From a checkpoint of a small transformer trained on Wikipedia.
Size: 13 layers, 4 heads of 64, MLP 1024 tanh GELU, vocabulary 1113.
Architecture: learned positions, tied embeddings.
Training: 296M tokens, 4509 steps.
MLP neurons of a small language model. Each row is named by its layer, matrix (up: input weights; down: output weights) and neuron, and shows model dimensions 0-95. Each number is 500 + 25 x the weight over its row's rms, rounded and kept within 0 to 999. Numbers have three digits each.
A block is one neuron, or neurons of one layer that tend to fire together. After each block is what it responds to, as a language model described it from the Wikipedia text at the highest values.

L10.up538:500494470424514552495484515479508474473508515480534492491445516522506467518504490517507491487472540533463509493489487515526495527482497457522467485541538477506515505522477468532491482481537456470485482510516510491514522510504478464483520532529534482495498503492486540518494478495470521547
L10.down538:508483439508504537452474513508517540483485506512502490518527465499477529490505490518514509520524493490503542479485459491458527491502502496521493505491525481510498492492504482499461561481511500514522505531529500540493508498488486494539484478501538512529496460505501478460475515503502484492
Description: The token " a" mid-sentence, as the article (while a student, caused a four-day) or as the opening piece of words like applauding, again, after.

L9.up247:483497533456499514528540524481472509500490489484510476545504520518521509485490502510504517470488493502472482520506510495496501484514521471500518523498518502492444486503478512522515527499472475435509504546509507496481482524475511477516466525511459498496524494525531500465505509484505525484
L9.down247:454518517531511502488457501484509517487465476552515500482478523554484447484456466453481559498503479498490538533464534455469484474533531485491484485482476537512529472470541508456516508530498460541512507511479467465518508529467502520510462523529516527491519502499495512520460508503525503466
L9.up524:494497505484507490507524522527485510465497513522475480495482508500507515468544531517530504483558523483517499485513479520492497525455507512460506499466508512467491516497455499523485484496499508490525497471515541519466521507471494539508515496459451512507524482486501506512460476522499490471
L9.down524:537508468505498471468509517533480515514512554475514464511506506507459478511508533503490414493515502512492478476523485527528486538519535512470529460519485519520455525470523546517531481503480520525535505545497507533552499488516501504517499508486498521469530531479473484517461497499506472509
L9.up585:467463506513502468488520487471479486496496530483489529513482456476476461539522521483493519510504497493478555493527478516526546496499504463486475492493488508469506489495513484541486527524489499494524529469520474509512505526488514518520515493507523529539543496488521447492536528521489490511
L9.down585:496470496507489542462484537479504482472494491510523507515498506497538485514487530491528515490506469467458533493499480512462515506496516503479515490572501490553498473537455473466527497483514539519492499498476540495499488500525500497458456534499468503554505497489482458454484521498491491478
L9.up835:499552507484543491487521511515472520505522474523484526526528508473536461479465514469501489494454494478504528487438520544491493501543499474603510509499492533508475504522520452484490541535505450496495533481459512489479503518480490544519482459521530488507468499474507498434512526501503488475
L9.down835:501457528492506503489500499435505502456482507527534505475508483486511513513509474514543507459541499516493529504473461484462493456505480497519480512488461528541479509483474449508494544498492488537506543436475533496441514529492498517506489490503574471559496495466500485478486510488558506501
Description: The final -ly or -y piece completing a split adverb before a verb or adjective (relativel-y, additional-ly, easil-y), plus not/also after an auxiliary.

L9.up324:544515478510495524488493525536520516460475536501509491526498534485471473506516532507482451493493465530508468489498488489571552549485530502534462516543542500481487498508556503507482481488440499476523459509504461507470499485495494469481492532483482521520487478489497537516484484535468484528
L9.down324:514519505475520512510509472496469502526553507496428552508465505493495498482503486522509499510464538516485501485484512478506509502518468496491498485504501461496489522540504530486485520512548474455520497496517518474500494527543496513545524525523507446515478577482526540485484516461520496463
L9.up912:496490525485477503492529537491512527475482510481563490567497473507509470521538501515536500484534537489559468506482493519534506487488503542517504501489520539467530513495495462540497543493478473518492464526490472503488474480520521527465487522549525507493458471468525456489506495503495483508
L9.down912:500470494516520529505497511500502489514558498445516487505557504531549550496498488504493552525501500539522488481520459476497450524534521492500490521551503505470504463476527470477471490512463517534532480504532495448473481474511451458490486488524508479539484489533508533497453502488517486536
L9.up915:508522553492456495495531495489486521502481511540488528532479448468489479492509545479508491522550521521522516509542470503490530520498501479475468443519556500470515479513460541532483487442482454493510476456494493526485543550534564473505505486530535511464524492509535460514480516501506522507
L9.down915:489498486513477522527517492517556509505490514481512490502491452494485519511464479516533487518540514490487488508507507503493500510499530512507482408551520503518484502511492530526437510454544503502506494499486518514525491551544511471487479462483506525509531518528492490486489495538467433533
L9.up950:460503494471455501511455536507478500511540500445545469510479519488463505517512506511499499513570492502504521499524477522521532483528456422499505487494537505510477505530495526503459464491523458511537440490511505492534539503523496491517526513489514538532453512483527480464482486495481535522
L9.down950:495493459481460544482486505506486477459495513472523519503493476518504495462494511519482506509517512499485468515501477459497514511531477468521504481493538470524480464508538504512499537492494516502475445520550468526519467496506516501514495522514514529525524487468533473457476510517488456512
Description: The token " a" or " A" at a word start, either the article a or the first piece of a split word like after, aid, Anderson.

L2.up285:459528530486525521502497506493449492517467521528502510509526549507521511507495460522482519525492523526458510475481498518472493495473488505499513504523537531474506510497477495484547487492473476506488480526523498515532490504534522495490485489478472532502521540513490490486510492502461463558
L2.down285:479513507520496523509516522496494476515522529502556498492475508489502489526470508504483486482507474518503466516535474521483492463493520542467546455485534445523497538494470484542487493489506498518494487507504479497496525530525487488522489485524514476514522460509522533492489474486453523510
L2.up412:503550489510527496523504506520479505538518524455490482438476484478491502507502458548501493519521514482488465514545529517486452495496518499507517475504511515508478494507523495489518527567504461502442513493546493506486495525482490477508473488492535474535500572520519529478501497510452495447
L2.down412:538529505469492490475475431471532478468512492509496498527446516488479494500516479513493473489511528484470479506506490502483494522543538536472559477495444496500520498467458505460476513497532490499453477516493481538474503545540493503491512512488495421544569507527554544515494480507474494524
L2.up681:499535508505510518535462513499481528492504496488508534480524438484471486522513490513506507550522502476488496470474463552511488527442461508475475472517497540495490498527475481562524488516505480514497522535514525490487478492442483502479497486479473537504480505484487542514553521558514502534
L2.down681:471488491515507508544446484546507474506499518495491530457509482470539500538523511500523475524500502494557459511521480497496499486479514518504504490532477468503486505453518470490538519499495495497500518464440507464460514468468474551534474493471504495532486461497500548492512494520504502537
L2.up725:490509558467492514483528553516481515547496508510500515496518475499476484527491533502491533541493469531544493524478475538531517437471513518502503494487541499530507521504484502509547514471530465521487532458527488473481524430521500499525491534505488505514499505525498480491467491546471511548
L2.down725:484492523522505497489534497490531498515513469487486482490539504525497530509503502482541487474508498534494464502508470512504498498471540518467520457462522515500458493498516521519524510456458465484489537480489531491478505458480495499509489496460510522506513550430486500469494534518551518536
Description: Mid-word subword pieces right after a short first piece, often "m" + "ad" in made, plus car-eer, o-thers, m-ay, Z-wave.

L9.up99:487431495506544492448485497527476538498491529507507450497495542500525487491507533455440488482483495471465504506536500483489536522453496507523494483514450479519478529496515548504484541467513494522489484522531487499550519474505475477470488485520497529522487528508525500503501532554476555494
L9.down99:498470516498494527477480449497516514493508529498475485500536476495517488527503480463508534507528491543496466505509498495556500541509531530496480495517467487454479453555494462513539486460549529505493493488522497483502534456512505462482506494487499476533477484465476528506487470487521522484
L9.up407:478492509486476497500494536520531507478519465464522537474506511482491455455524534527515510518494495454508484495512480460459493461517514491500471529526510522483514502471502473519511553490483502481475526540514471491505487547513520499521539521498474527499455445481478496477476439472479518496
L9.down407:549457512519492510545562494478553456495481522531521502502523476515559474545492505501491471541524484483525497501486500489548499513501500502490502483469471465539488497521528518476512503516503488476481516477456473507525476467458463507473482524525521523536510479500511496527484521529500476532
L9.up514:498461439467511506478536545550513470486527503514477480510508524497467451463479482499479512497483502495531509524508535537518517476524513504540511471541544505479505507493520492492441508528498466475501465486494444519481482538485510532509526529474446528521492486480539498563484522452511516489
L9.down514:485472535519479509457517479482499518530509508525488509480539493514486491533468514487522516517465494520511472488523504464486528534484494531502481498499520513522501494523501535506551491507502520450534466498514489476513506483475483470476472424514532476482492491478550478489494462470507486528
L9.up715:502490509538484480529511551507498500535504485508521465463510507533530504491504494496518513476489531502519505527486479501545552496489503485465495564484462499528469502484529477472492509470477497433506493513509488556481503498517465510495475535452490489509510496452512505533502484483499505513
L9.down715:480425489491463464468479527474502475480487557534498516490496533481470461517480518457490508549483536493503477497501503515467499499479483465526496477514559456531472449499503536445460492496472479474536510488484488505516496453509514522506492518487474547509521461492542510507462489515520516501
Description: Conjunctions, prepositions and relativizers that open a new clause or phrase mid-sentence, often after a comma: and, although, with, but, in.

L2.up271:517511494468506507508475485484483490511485464482494515525525510465541516462512462542541504488549441482486499503459505473562488483510511507505567528522473477531487492516538528491462516465531498503526488517512518517478492537493505479472507525534493493533548512494550471505470508531474482467
L2.down271:494519489452523485499544490496480502501537504502460498494551512488503483471511448465514535522493440468502490464521487549478492467495506479497518498515488509495525510516496510486534511496501454482480517488502537471533529488467506505464521536504492518508501496505487430512446473480449515476
L2.up483:468543499522523474524526475524522468536523518488466501487460479487483505498527497520514536499521520523464493479534476478513506541476493496495486548500503491515534538541490492549541507490494529494511531509524495506539523545478507484492531504506557463532503467530515476489558464480475466487
L2.down483:458481530496516508503549495449463481533465495535511547509514492482464520489511446506523499517486491514501484538522489502484516491464503485504522497511507472548532467477505477500490497518487485483514543530485497522501508537488497559527478514512472493493493505467489505506470527547480484469
L2.up748:495531515451484547543517501486528492533522539486538494514519490489506539527520518497510475502527522500467505459447451482462488529491491540472520490509496511519524520522503508514448508489481519504521514466465482507486515537502484513453524482489491472493462477453525502499484535486484519535
L2.down748:516519477527490484483504486488472477487461493472517533474493499485486478492503469507494534455497524515521498468545498538526431519455497517413536512495509503519530492495518469522490523462456435492525541457508504533484494522509515526492491489551531504478496492485518488533493508505454483508
L2.up850:507516485544507541528494513519519456531483471489481463568499510463539484517510474514498539538504506515527473469536482483490482535534467499536506470470500523487514491491504484538541521503516468486463458469497553516455493515486505542516503515483520503518493498472494494492508507524480528479
L2.down850:557504544496512486506510497501504493516485487520466483495477475475510504504491497507515534511519483505481505503465501517496522511527506489529492490485524436486498506483572512490491462518505478500510490499503498532522498460511454471528490482475550505513484517498513529501537521492507474511
Description: Short subword pieces that finish a word split mid-spelling, especially Latin-style -us names and "hou-se-holder" in census text; also -ly, -ing, -ure.

L2.up296:539501451504483498483493523542531510549482488506509499540491514472481546503491482464530487497501514457536477499487517517534503456487494515477525453564497512524500466477482531495489540474496502515563453480525547487470485488491513465535468455514529490459508507498536471487509507521495492482
L2.down296:506491477550486536531526487493521510514456515458451499485538495516523550473501495514525536452471521517497485465516515542488518478516474509489499496477524509500497511518544501527526480531493525523491487508507503484497544518466495530522443540545492464532469529521495486521510506505504479493
L2.up350:516513567494503494537507493526530493452489522503495538476532505487492524481501484525510503494488505498512509491506521507488499477509454516523544476471480475511526501480454526533494544545512508501449499483507472467506516510472492475473475486525489470479471578507494491530499469494493468486
L2.down350:503507498527479494536514511484540522510502491490475501516497496491489488448517483491544491475485471482524467523482430487547540503528529469477496531475506495464517491498479460507509497498535529516457524465476507530528512508452496485481500517523473474510520492469519512512508527529495498530
L2.up729:497489523467538507554495466502500468477530487511492502490479449492503546535511505519518490496508530501489511509499455512497485523499501541496500485518502518499555492472509488488529513492468506496485489526490528502500498434531544483515508469501538478461463506509491516506485473522501487533
L2.down729:531578517512492507509502482490480507508518494510514525510516519483477482519507496498463494490526474498514504528488488545477494430514499469525499454469485514494492527521520558488510481482501519498504503506479524492521528490474457525481489514552490529532458490540501480513525473516501506446
L2.up998:546507545459507474510488469507514470494523556482500531523465507449469520507540510490549483503522486492526488515426482498516468508517509484516522499480449510535489481512519527474495494488522522487490489486489491499458499499455485527440479464476493513504445519491487527510501499483526554477
L2.down998:573488523491466477460539466488479503509481500507521515477483450497520473496496485507490519477492430574509539472522505431469433539450492498477488449532488498499507492501542446463537533552527499526541483530472463477504496494487482499500530472531507503494514531486516520514510481490465547520
Description: The token closing a proper name or multi-piece word, such as a possessive apostrophe, a semicolon between listed names, "of", or suffixes like -ing, -hed, -ed.

L2.up41:503509527512464506489492499524485466448524507550514524515483501458486532456537534469533480463476542493533483504518507523472536436522504490523471535528504503520496522508474531505493486487532501479500487489466510483489511488509476478490513518498487490533532525528485519428519529492485496547
L2.down41:461513490493568487474530507515490526511494482518503495467494483483501498533520503489491490518525505487530471502499492507490487512487524486499463510466512487488468474460496522500465507481487476481495504520542478474471542522488493497525491503443517525498483517511502499506518512507502490472
L2.up303:499481492510481487489506516526487536528494487505465509522531457495483499489457496503488527467505523485473460471484461506530506480480462470510520502488468498493511567502517480491521480480494520529515477493503475511472489507538494457541517502518524476522461504450485541446499481463466539509
L2.down303:502508492457452479501483484484487542529478495499513486495479512533544525515492511542499521500500497511520475500512467520528467436522497533537479475467513576501487523506515527496468512523526502495553484541531522551487497494506477475497506485526492524457525493459469557506504480474508510477
L2.up459:484517554516519567489499503484455472497515509485517491502479464523499505498412512489469475505516485481477472494483485531528460537555479485503497566517529503479493479473496463506533490507500468505494519510518512495473475500479485425481527475478510510457508543489472549496479495464517526470
L2.down459:520514537510531522496487538546499491520518514499493458447510501487494490502481461477548517514459528538503487528548536461505527494503486500463494485513539472483459517502491535490459504497490482487552451481543492482459480455422489524521481545465531487479541519448487491486523495510506496543
L2.up786:510531503544457489485469497528527451468479484518533504419536539486518479498490498524460489522477516468462474461524531513498523529468527506497458512508522512507459471548506512521536521487468515515504492492470514484493404521483514482476546472492480554548512524495503491482523509479508522497
L2.down786:510526545492502468496459499501543463498516533493497516461512499444527527472535554478521518498515478492470527502523532461538519533451485469496499512494500556511506534454539464495495528477526476544530483480462495478485488504506486558485501511485514532514511503512518494524552492475555438517
Description: Second word piece right after a split-off first letter, mostly "our" in t-our-nament, t-our, C-our-t, j-our-nalist; also c-he-ck, c-ent-ury.

L2.up393:479513494491514461535499475502439527505505522527546513522494477477507513485505484486500522470509482507566483460524529479531490497472487501523531521485489538495507521490491480467442547529516494484511460479516508539463507528551469534458503484472511522452520455497526480491508486522515498473
L2.down393:458501484525516478537527522497483471489467536485507500505481504528481469514491488480501548498489472501517487540522545484475477476510518506486562486532519495502470511495519471468495524489547526491505526469433512493483522508506498493509489520474504482489538481494514511493476486499510498481
L2.up463:498509498512472529523515489550512514500520510499519464500523491544474468511481480534472508481483531472547494521540545533532496473522558494531533487502538467480499521477466485505501500567492485491493499468500533527508441499467490454435544470480488517468480513496487513510507474435477488539
L2.down463:413513460514458493504513512498482519561502529537488510550480475498552480546471514496503515510463490462482531498518479458507509535548483492507494536495501490527503526520526500497489539498487526469481556522482497488483448512502507526474521454524510527542536515428484512508511476495525486508
L2.up738:480535495510514486490521487476452486461486523464488531525480526509482468476543483569523530467497494525496468513543501479545503498550519497497460512538507466489513492463506466538499515520519518532504518472523494512520520505486491525503497462542476481492503546519532489486524452470483500523
L2.down738:505496511525498543433510518497521466504469468499498538512506482496484481530491570483495458523489519463481513488470521501497476511501545486501488503520520500495544486520489481521518480501530475505499483481539494514505506477503476497498536484517545466506503516554496500489528488507491490458
L2.up845:504472487496531486479493516486498493530528494498499525532503499482518510474473521508483482529472518505492544512517536473439525477513483497529476506523487500517516507524511488568495503507452519531520492485507512533519471514479481478532520456511470520478529531534509537554508467421496475545
L2.down845:451548486488465515527505516548493545488543547483541533508486497525505504502465490484452495535514461479450500509462568520447502537510468493524477485522469465529492493503539493544467496546482492482502524492557522548491487519464489495502508503493503532514480516495544511471518516516477518488
Description: The word "and" joining items, strongest before the last item of comma lists (arranger, and producer; twigs, and dry leaves); weaker on "also" and similar connectives.

L10.up744:500536485547491499529503518505468486450451520518473487499528489534546514489495507477447560523437507458535467498508490514518532493521515509515504492527485470495493495513539503529457474511493478448488492455542488530498479468519494481479521489520504499484527513510493511544491482487480494489
L10.down744:492492484472493503502500508499465490477488498557499445569498503484506505495514510532479497520499527483492514516459513509487509474502576552499481549525560493500476499530462513496553538537517478517519544503441508489492505505473485504528476552473494511551573496522520532493470504484507528504
Description: Function words like and, of, to, with directly after a proper name or noun phrase, mostly joining names in credits and lists (Newman and, Chairman of, Olney and).

L9.up272:527477541506494549539481503565499516532459486481424465561499493457537491496485519534534493503523470496471538480487500500485532496494519563502508508493507512490497507532512485559546495472542491550524479508487510501497483509488469514486484511478483506519512502495497498497485490490464492467
L9.down272:525509521518516497491484498508483493492485536478505538520552558535469502536500507504476565488494491505516485478496480490506514507493436466523502487493522522528506514505470510488473461528501446512510463449511502513511473525543515509515495475504537479513480450490523539476512504525507528485
L9.up502:541501499507505456460492475514529488501516506542490496509509518496514501510522557519495523496483506536501494502502500487485481492451516518435473483479540496470521537513452483538535499515491471523481475454440508494490471488540509475518486506498512492492498524507476495498490551507526471547
L9.down502:495515508497488477509517494499470501545504456482458482500491488444450512516496542418504510504498532487513496514522535455512513529510482500533504530490551504500504521484508510512475489499517473472467510526512535472497541494496559534511517520462507512496510505484512516479462516543508488518
L9.up649:487500526498494491499512499548459505507520507476511529474515528507536512494461492472509493506515486470452461501510504461486532473483537531507502489502496555480474481470490497474538499531495507493489460513456452454536516538510517534482507515488514499497541480514515479478464499499487504507
L9.down649:530486550527475510459494515488507485459522486494515506494514480504520530511496539458502459492491529523505508509476495538508504510529507504502517534468493491466489454467480515451522501529483500515488497500559461503513479460505466485497524485526502496506471515501501481490518517510467482505
L9.up953:509526515525489427526519482490546504516472520525510513496544527492532464463491465499515470494468522464503462478490521513513529491460473475524468535460456517466526493479499492487511518481506501453491502482448511498491502539502527500507526480497468481523495497509552483447464508564477509512
L9.down953:495480490518496526471511536494509485479490484539523538537455529475520516490548528525523486480515520461504538473538551499547476503488480506514484528519547490490480477464463512471461464465453487509508532537520507531489499484507463504503485546504537496468488474508537478529497544491519487504
Description: Final word pieces completing a split month name in dates, such as Aug-ust, Apr-il, Mar-ch, Febru-ary; sometimes other word-final pieces like on-ly, ab-out.

L9.up35:538498517524476480468544472551483490520460505523549538460458494467504492487485530540512467492489489461492535487484448470492478473494556464474501533522503473498513481514468517497500494514525495519475492521494495471497494513470524474519499498487524458494494525468533551522509504509507528485
L9.down35:495498485491537553485505502503499477497493485494494513487496502458531503471474525508505470549533503480528547461483445449461524495480501524487453482500528500516506527519504487496473497543554482503473489507531533532486508509487485509513500464501486533511500510504471467496500499496498495481
L9.up399:486465471531507497518500533510583502524492537486528484484503507460506514456508512495477467477456504492541498479498484528525527497491438535561501477521513492463502497501478517479495524510500463526517482530527512509481490451507486507465500579502467542485498474480499517511519466523535519508
L9.down399:538478535527528506548473475454497499517483518501497512514527481497456506475513513490539538496523481509482480527489484494479484488471517474477496467508444480502496504520532528494511497529482457486526516496495504499500491513515462458458502447544468524488481535475525446506526528530485514500
L9.up536:517466522525519474459503495540532507517542530483535511495457529521537481470460505479520488510500540509492488467504508509485500545509533503512470480497494488493505490478526515498473534501492508523510531509472519530468460468530527502478494489472520502461528524491509542541524552533470515494
L9.down536:572505480488526488495495509480472414514518515542493492488525488528474531498470471525484503516486475507507493430482497472445505507523444494538501495543472492506475507486491497482481498535541509519481563476503485513463476455495549487502540518481468545500490526470488488497503515527542447498
L9.up806:522464506500524489475502519467522472491519553520467531457483500527510457515468506516503486457473534487543478459476485502468496479542501467491520457531515503451482545514483501455501464516513473498480464536477537517471511494527500571480500537488479545492522545454513480482495508454471551500
L9.down806:501458494486466496465510503484495522518532451513522494489526494490517514500518504503557477475482520542486500516500488532486528485506516514476519510510484487496521518503504524458529484502479477448498467492537455511490442517488469526520466484464554527449488536515475496486475535505569525511
Description: Apostrophes directly after a proper name or noun, usually possessive before s, as in Britain's, Styx's, the Forbeses'; also a few hyphens or commas joining name parts.

L2.up101:540501501512489483476515521541491498472439519444494502535458488509510466461547526526511505505496479500483532478500513522472545437465436507519487518445529544509530480487485474500523463528489448506510468496548513514460531510487501482488534549483499480492545497518460521460497498533496497496
L2.down101:475524479493476488513488545486486507518481485515498517491532527530505527499501452472528536472506511503497485510490498482485502514503514466515579477510512513497512481520524486516468506486492464483493474472498517488507515466507472513475538475481483457487490545474461461494492524488481532486
L2.up423:524513502513510489534483479492481464509418503492486456468494522477540497489519494450460479484505514505525500470482476489555508531488517511521498518477517482493499458444527523492510484515488506468498501490471467481510515536463492489522508478492525490528503510500491498513459484501494542501
L2.down423:492479499488512487466486506502491484482467488510466500491490488502540509505504477500513552499489477456480523511521521502491546470519493499467445485457485521506498462513501492518521483537472549520487514510454505474507517497525492487463526497505466500471454461452507490515543499518476551493
L2.up433:515511516467494514508491495504517474560492494503516495471471512500552482512513431482516484515484519483480488472468482514503536484446537502517465491505486491487469509526524535490468501499503539509521580518533480530528475482490470509496496462496466493477520485498513466493514450493457545494
L2.down433:518508483441497505461551494517541463539501446504463508552509511478518467492527501514530553519454533531491502501453513488539476492503519535507486496494446527511481496498549485449470516498486502536474515531467479479488507533501485501500516543479522477514480514495523506480505508532505466503
L2.up906:488521480493509493533491475504470468516480472463497498493480502476513498470444504479501512478457530475532505486504466515498512543507453519567514499505491509514503485498506493504477528515491455503497501469484489535471496518450466471471523504505491488543496501488500550485462501547492508450
L2.down906:499497535510516518575476520469452479489528519457487513480490525502513483462517486511518477498527509489472515502496474518494508488470463513511474545437502477453506525494508495490540436502506533506484510494504470527478523519564488493510490479499515492527512476502471517522490493530516466530
Description: Word-internal subword fragments, especially "ain" in Ukraine, Saint, Plains, train, against, plus similar pieces like "ore" in Korean, "p" in Philippines.

L2.up315:520507455454482479469499483482445466528455508522494478504514488545463496484510506511488496515494495520519468529502504477492511526525509504514470499498480501505495491518463515541483491506465495580484439481493505534488514485508488494502512516511527475516495540495520512487481503489548510511
L2.down315:489491512483489515472454514485523496470501513525520522483495471485483474509499479493526496466493524449462465472511484507512529503482505487506495499548459482522539492517500526481486501537502548487498481502465516487482487464490499504509517488507507556533497515490457549482445499481479510529
L2.up319:487494453499515544469517567519507489488483504462496505434521517475489514498477507491524472495489465521474451464504521462521519495495491486499528468517497503514502501538503499542490487491517500540454482510540547498492459567522460469497505491525570521521542538491489529483482524520491492502
L2.down319:467480485494480516479472529531528467452464515489456544526485476480514540534477500500478457492491500512496509492428527432510490485483519527520481445492537489535516492509534474498501502490537532489470495486515503523560507489460465528499507461533513475506545488480495523460528523515512470501
L2.up789:502492473513476487517490508518505508497499511476492522514484481519496464490523529560463493481490483478516486542501507500529531487516483524500497493473487486475498474482464498489505447461470477506534492439507513509471500491510556521513523489493555504472516467518496545519462494498552515566
L2.down789:492565528468507478539497483475487467490503499546506516505526493484511477468475518445519522474538495530489531493482502521475462461504475487531544520525486488444533514457505509508476494509519498523512476504500570488495470478486506507505476451534524522508517534543488510487502489521494448479
L2.up887:489442482471528543497503483510542480528501467519486462513498469502515491480512558538503568509501468469520513523490508501512533503475505526556462494494546489531512518526528524501501513521440479475520472546496509516462493517530532497501540548522485477497451454513491503481492489490500474528
L2.down887:479494514546497520504495507514498506504502510487526526491469493518516483502459455521518474516549511502519431501510502526491514547469511472519496506469509487503459516483522519493531521459514496511477554552487490445493516482533510505481501478463515490490500479456500521498488473471509488475
Description: Fires on "of" in set phrases (as a result of, as of, age of), split "Office", and early fragments of split words (A-dmiral, Ag-ain, D-ate).

L10.up631:486419523529520504490451484511482484518494531473509456517519472483511484496465507531488496518510432506504514480504526551506496461467509504509457469529513489479473514532466559505515494521468486482499501524530518472489530510477451496504491516536507446552514485499459466493533454535505544497
L10.down631:492503521472490478523510534459469506514484483534519437480525528466505508494527498488478505492492493495530509453488493516462492517523522504494522511513500501487472529490536490467484488519523504489504483466509511474494476511513541510541508505475543562486461482530476495468506524503466478459
Description: Apostrophe tokens right after a name or noun, mostly possessive 's as in FBI's, Styx's, band's, plus some opening quotes and mid-word fragments.

L10.up782:465484517473541488480514505509512536488479484511500500456484489472519503515477502500528512465483511484470507490522511555520514529513490494483526531474487525482472486495502538492519414503462488511492519521482513493515497497475518504530534533505491528498503489505512493476524532456445502535
L10.down782:516481501482501497496488475491493500526524517500449538465484493491493521517506473471501496492490481531486490494477514538546483547510534529486484454510537510486532506515485516507539500446480511489520545453503503499496510518517474496539455479518514534461484456469495515550555474492517507501
Description: First fragments of longer words split into pieces, mostly after a verb or article, e.g. ch in changed, o in opening, ad in adding.

L9.up133:477505470491540509523502512500513513492486523498502476493533537500514510551473528531485450494506492449520501489497501542475476533456518485529450534503503492506479470500498533508475512503488458513524512526492494545461488457468491496512493509498503491508475542519505492470524530480531523523
L9.down133:501503467508511534520488533486490486480515520466527504465489479527493499481499480478499513506510506532530520539512512511475535520464519503472496489510464549579523519465537485464489473513482510522538535461488501483488527509530478537487502569479490524512528512487522511546495470495463491438
L9.up279:527503489513503468484502478527499517490474517520493503451500535483494512439518535491498520521506467512486483496503528533533537509522558520500504504496489516522487512466532497508495472511482530506491439518490475513497530491502465547472487511467520461532512490499498529535492493488494509521
L9.down279:518482492503461481481462520518490508491516496493469503532486514428514476510516468499502473485509534520490470483506468485481492496483493472514491456521517490548501532524504540530528471488482486532485504544482533493524522537482533501500507494503504515512483503529502485485488524535542496462
L9.up290:484489537502529512477460482479499514499496492534528509508489540545536481500513515510502481512481508502499497498513506485524488501513521491529501460516532526506516498517462507507489443513505444530452475493502479505474472504505497530546518497514477519455516533474503480450533522526491487515
L9.down290:503467490521474532495527489510549480480500528468461502511529525505467491455494506505536491498481510438502501523490511493425457510520546518496498487494519472523454488520522491497511433483496473502472482538510523514484494473504475502507490509506488450511459502463500467445471530501502475541
L9.up443:460499503494533510506507502474450471491530519484510446515510486495536464507538480526501530513463462497510469492496536497492476489481527502518557508565525501531488512463489489537473453543531474502496448536491551494503526487486500540462492528525485518487492484524471503489551483465487514517
L9.down443:522506488503488531501506475492500528455548516487538499468536516458499445544508516505452465475505525496512492500477487523518526509508476498518451507468477482465509520521480497463455476483482477511544485479524465463572483512477471492486502491502448506529509553473524481464488518500535489513
Description: Fires on a lone first letter like o or a split off a word starting with a vowel, as in o|ver, o|ccurred, a|fter, a|ppointed.